Weights of a small transformer language model.
Architecture: LayerNorm before each block, rotary positions, no biases in attention or MLP, untied embeddings.
MLP neurons of a small language model. Each row is named by its layer, matrix (down: output weights) and neuron, and shows model dimensions 256-351. Each number is 128 + 32 x the weight over its row's rms, rounded and kept within 0 to 255. Numbers have three digits each.
A block is one neuron, or neurons of one layer that tend to fire together. After each block is what it responds to, as a language model described it from the Wikipedia text at the highest values.

L5.down1220:114105086132132122123126157181111138132110150114172157155165115165107149145128107168183126119113125106167102130158162138205135103117143169130173110143118132082118096171151091132104156135155128153248162150089120091081157175075144137135137122152098110153119143119093093146085088120101099198
L5.down1308:183131130129156210143162080149140067120141110132106060152102225149084165095096133191179143129182148109142097131171141120167104137138146132138068121166129111137108061157187107155096180122079101103120106145157093196111147052164096128087149131129115136147120150122098162137138119128196086133
Start of verbs. Fires on the first piece of a verb right after its subject or an auxiliary, in narrative and biographical prose, such as ret-aliates, reun-ites, rec-ounted.

L3.down79:087195132131126127135123131128106148083098082160142141145074128120130081083095172113177102089161172181066143058127127206103165155102137074151149111071126153108127123100136118120123152209107190143085117139133106212119187089185149131127147160093144152076185099112142149173120152118153154131
L3.down317:121114113105159117118163109077130147109107145081086172137121100085145106133130186190128166152160165112150119120155137201121121096166172135152156139117078085147150174098145129102179133169175120176149139051092098117084161193097079180071151138119129112141140142120104137105180133123157148074
L3.down323:113096156151151100130107117182102116137100164076126067068092118063120159139144140172095140096149143087128106119173115158128122188104146075127173147111158164093156109122114109163129185158112115131137160167102174153169112157146129175162118147116136126161156198201154175084132129084140146119
L3.down385:085138088148162176146098185130102152100106118146163114147144131148167118105159120154150112108154175088108131139174176073121097096081104145124107129100094109140129132095136109102162145170114135122241162138083170096116171107126142201106096141136165144095111177080125098091127141163133131128
Date slot before year. Tokens in dates just before a year number, mostly the comma in "born October 5, 1962"; also month names ("31 July 1885"), "to" in ranges ("1845 to").

L2.down4:131147070161076089113115150163158125162089167143057128112169165096137087095129200144154129131139116162147159101120121123155068171092140134113186106152118156122098108060118120150085168139124121111021114147149165085110121127150160105136094096141104087088092080156094095073126114158066096101
L2.down57:120120141123152172125130135132104137135115101156133151149101102157166118176153148113139072151131150143121097071117157123165182128126086116133113135135087144129123105150105160159148073093095170175002111154142113144128143066147120117110130130153123074151126128118101125144164197173122154108
L2.down170:126154145112119143090130110168152102117115116113068151150092134178093111136139142087108164075110188089186128154070160150174153121124163117161142098140167159081146188150101136165103136080131154117000164084057136084127131163162110157178139114083158080074096131124085100165125134112149166160
L2.down286:151092104041084068133160157162137125147132103134074076098070090128153080128121145154121126114146106118142083157119122175128187154117160101121140130177152156101137079113113102150132127159074116138028220166098093128075148155086096112134121148137143110151150177150132089172164080149121142113
L2.down493:124145114089149115112147131152105118131103168150144214106115127139181093111104150117058118127085176093119107145170168161163159085138140100111107190141083097157147112121123130119119131043174125107000141128107099117110161116075179119153086128146099144126132182140123117121079125131129158149
L2.down747:109155176124118119151115121099136090135133083092142087148126101126150139131169088162102124132128123176101134114150079177119134136112122191115133140085121097156141118101163132194136163151126153136079179151145084118138103143115135139079162111198116117134107083125166146119167119094118125157
L2.down762:154169132121057099072169082150168128082134087090166172107095115133159155067137157137135154109082065062125102101112152134139170162146165097175103123130068156116148145112186055111110130095110102107123114091148103167086161077101093126130137152132111136134218078140107120095153142126120126119
L2.down1259:154162210153127133129121093118123095131163054146137139131159127136122035104117131142086174102115097146098137111106166116147133153090175117181149159121094131100151120137178067184104086075050163095057180117133121155095113175165122092085114140088074076160113108131133130082169220073142135147
Start of new block. Tokens that begin a new line or block: the leading pipe of a table row, a bullet hyphen, or a sentence-ending period plus blank line closing a paragraph.

L5.down176:160101103145118140152109180110114160103127139129136164113127170109145162116133098137160120057152095181135169189168043098145192147107129160116154181150099082109161128073121092119175189148115148173165139127094155117141150152112144149106149100111151143145128142134182121078076126120070087136
L5.down433:138087130111112155167159174164143161155170134096150109115181100140149146079083119127074079112100166106117109133117101103170156118079109164068163140146139130154087159164146152114147123094127119131159100106165128135103117122127160181145091121083133104068141136101122098143145151131138087126
Clause-extending comma. Commas, rarely dashes or semicolons, placed after a complete main clause, before an add-on such as and, but, which, with, including.

L3.down30:133132131137115107170096066095116116084156179121132176172083100146144120142116152134154099114159115091157131157111165151088109130138125089155137188157165105120094097110124158097111111149113173124057111171094143128158129122138125152077183147189155100170120103138068167094138184123143221135
L3.down35:106128104119111141123116131134162130124077084146121163167130133107142090119137121129145169117076170141098164104111142123157121115131152079158145154088156134155123167111139142167127157120139127175029152154173116121104084088136135129088107126101119092147195133116137121133134158116162129075
L3.down187:078109186119132111122152171049100136132130142138104115157151095139103075129083178130117109044145187132137128131151129129161117152130139156132098155127119097121088113105123160149112146156135185119138188098113171132110125082149098126104107114158141181130098163070138128147117102138159177145
L3.down1166:120121105160100127122110154115097167137103063178120129135137120130101131194092196129161121114110164198109131105141111136206157208106133132111125127094138094157142179082112140143138112102150139111078141140091124160124143096090145092091098116128166163141115143091073116130095180162163170082
Sentence-ending periods. Periods and period-plus-line-break tokens that close a sentence or paragraph in Wikipedia prose, usually followed by a new sentence (The, He, In) or a == heading.

L3.down664:169148144120116155139147105120102064129137136146102136143163120147134142088128172113158064085093130155144194164190106101189120138123131165099143167105177101086100125096153186121116111138131170137200143101164105144128121126145128158158093157114116155124125135151202159102138113144114141211
L3.down985:151148138179121147142124113132120152176097060152128134121174122156144099130109134154130055083129109105179141134128102116191118111116094128130215134145142124159123105145147119134148124119069130167175091090119099156109133124112138092045081108132089143061083145162192101157063171072141148124
L3.down1061:123135112112138149092119135142105073170148109129140161071135165182194149154082137124090131134164174143156164136080139155159106115120070100143151100129098140128182157121096107165141133098173014131083184123088093126118119136151110122122178155110139127119137137105136089088166163192112131101
L3.down1092:105150117138170146110060099147139139131098099135146146113107135177143109095094145097063103110073088120102148116095149153094172125115064174168088153170116057084126180116104186109158125158165155141138135108120089177190161108087149155082203179106110136086083118091147120165078095159095152050
Mid-sentence elaborating commas. Commas (sometimes "),") closing a noun phrase in expository prose, before an elaboration or list continuation such as including, with, where, or more list items.

L5.down131:170155143152080119139157126156153183082126121038165120095147146185120153141125166126124129115119145070106145131141116071103138125167124135208073118114081128121150135139118145085147177186120075117202115103144154056137166105101113148166095062098104198109103091148139127124107093110154131114
L5.down1316:126112168131104084103128138140033105065132176110140057105113126090154073106134158094159107118113130141114151177129117145110117116133127130176119125093068160110095123173129206101142124146141084057122156162140152100166163114091144135082165149153108120135170182150150160125142108143117150127
Paragraph-ending breaks. Sentence-final punctuation plus blank line ending a Wikipedia paragraph, often before a == section heading == or new paragraph; also occasional initials (D.H.) and nouns like company, names, children.

L2.down174:078138168161151159071096109146175114111124080137099085211096137168098120111099175158081212107136116124081121156099158116149087141144134156130109117119110091155141084139120115151088105155141130137129140136116112085090142113130121130170141093086137075143142153145153153113201119106121124083
L2.down176:166167085105211157121080150110124055173141157103150137145109151105099133169100141128096090140150176074120100137146107142129085121060162145114162181084152140102203112094112084162078126155080090109000146147119134131184179101116113124128122163142115184115177188143110136105182142152113092233
L2.down373:110166158145079097140121146112133152142131122163145169150179172153126115146139110131154079093066218162092120144116130182130144160117145067122143136148110121125062188103125159151112146138129154120002129117170145111145198116110103153104136138132091143148130118154117129159119065129153182079
L2.down465:162131128143136128106185114146161201101104161139095121170143201138170129154191136097093113143121116145143143137129118146124126145173129111110113109141133124142155098148084159159101154165150170195061139090117133103108151182122134106123185148108085127127197104080035099151111148088207157072
L2.down554:171129111096142119113114161163135068101161121131163136140161142096176143131112141178145132166101092175093154127090152074155106134130127106101163108045102077171112177064097147135068120132089135050103158104141162087138169152093105148121128157169065121162072112126091151132152110095143027103
L2.down774:135088127148106147098159061121209124134123113097100129149171101080135162175158120091146114152141155090144202139162115108092109144092169109142106137150130108159170129113099170130131180067090166120073149098099116113106093093146120110152113086165093135131131073144098089128114151120176064147
L2.down1080:108153136159141113077107098077142091073178051117117092180127103121187112136154158168145126136147114115085145077119150162082151128154129152103155153114110120125104122087143143182142102112099165114000137134150115141149109062132122134152122129144109101159106121092092142103140138131147110109
L2.down1267:114150135136172094180120085104151132107106095096158151084159131118137116157188187153138087107129162101144105090091151150072114191202074101076126171087130138137117124157123120115165093087074140101035161140115106136108128107098069109173106136103104102130173097142129113118111094110118162154
Start of new item. Tokens that open a new unit of content: the pipe starting a table row, a list dash at line start, "that" after reveals/said, and paragraph-final periods before headings.

L2.down87:118136130107166066071118091097137124137141067137140071130138144195130078122156107129108132112090149152103189175117127181086137100151138172183161143128064151124179155233127118147079122107053093096075168103088108047130098129092085157123148083200122103149132072073128134166104131116093194136
L2.down310:121141144103125171097126167120108178150157154150179154090138131081139145103098091100115160159170152139084138104132133086132113122180207135171120184123076184075166108067162170102095161111165077138112183121176114132130161186161116131119106160112105134149157126165097204096103135166132177145
L2.down687:091128110124145150118059136127144116145182081129141105119084126089073118152083157153121148085129122102118156108091175115145144134161151156120138194143084124111146122147147135108116176115127108111114182086106120117139131099133170145139099137113100122137071126148127162146174122152056111128
L2.down758:176078124128163177181133103104114075092144144148097180128148134154127175152137134156134117120100086098145127121076127123132107093104149122070097164169120143098118130109210122120141129105110208151126150100115162107135084123132111117109152178080123166102170185168139158111097177112125093138
L2.down912:122127117099140079164159190172123075144098122090069165106168153078158111129129162115158109160109124105161112129137143181096119064144127178132190129168140108146154117090135248164097127126112087088069137171092150105088122101135130142129113105044140151117134154117103154065153131123095106107
L2.down992:153122160116123078114162130104139106146132144115092138119093124112111137065142111085137122112074097080143159127124120134150159105097114125163137143121171122115169163154104148191124134211150129070157145121140057168106131098118190157108141146030117124138100145167144146149118154164125146114
L2.down1110:169114102110168132151154157119146105144138145091070178139101049096111092158143148100187138079124088124135086149110090120152154140099168155098105147128113126106155208134157147142158141115128141104126126114126092148111154115155129112185116167088128139153187100104148141124109101156124121109
L2.down1186:127098086101155115132074155140162086192153133117121122103146203128121171200168167095085097148067134093114151141086165146061091101144150138183185122103110109141164115149111148118093137112096063084153145118113124142092108065133095163178122091154137162182113150169167106159104102162123094135
Clause-final comma before elaboration. Commas, sometimes colons or dashes, ending a complete clause and introducing an add-on such as including, with, but, where, or an appositive name.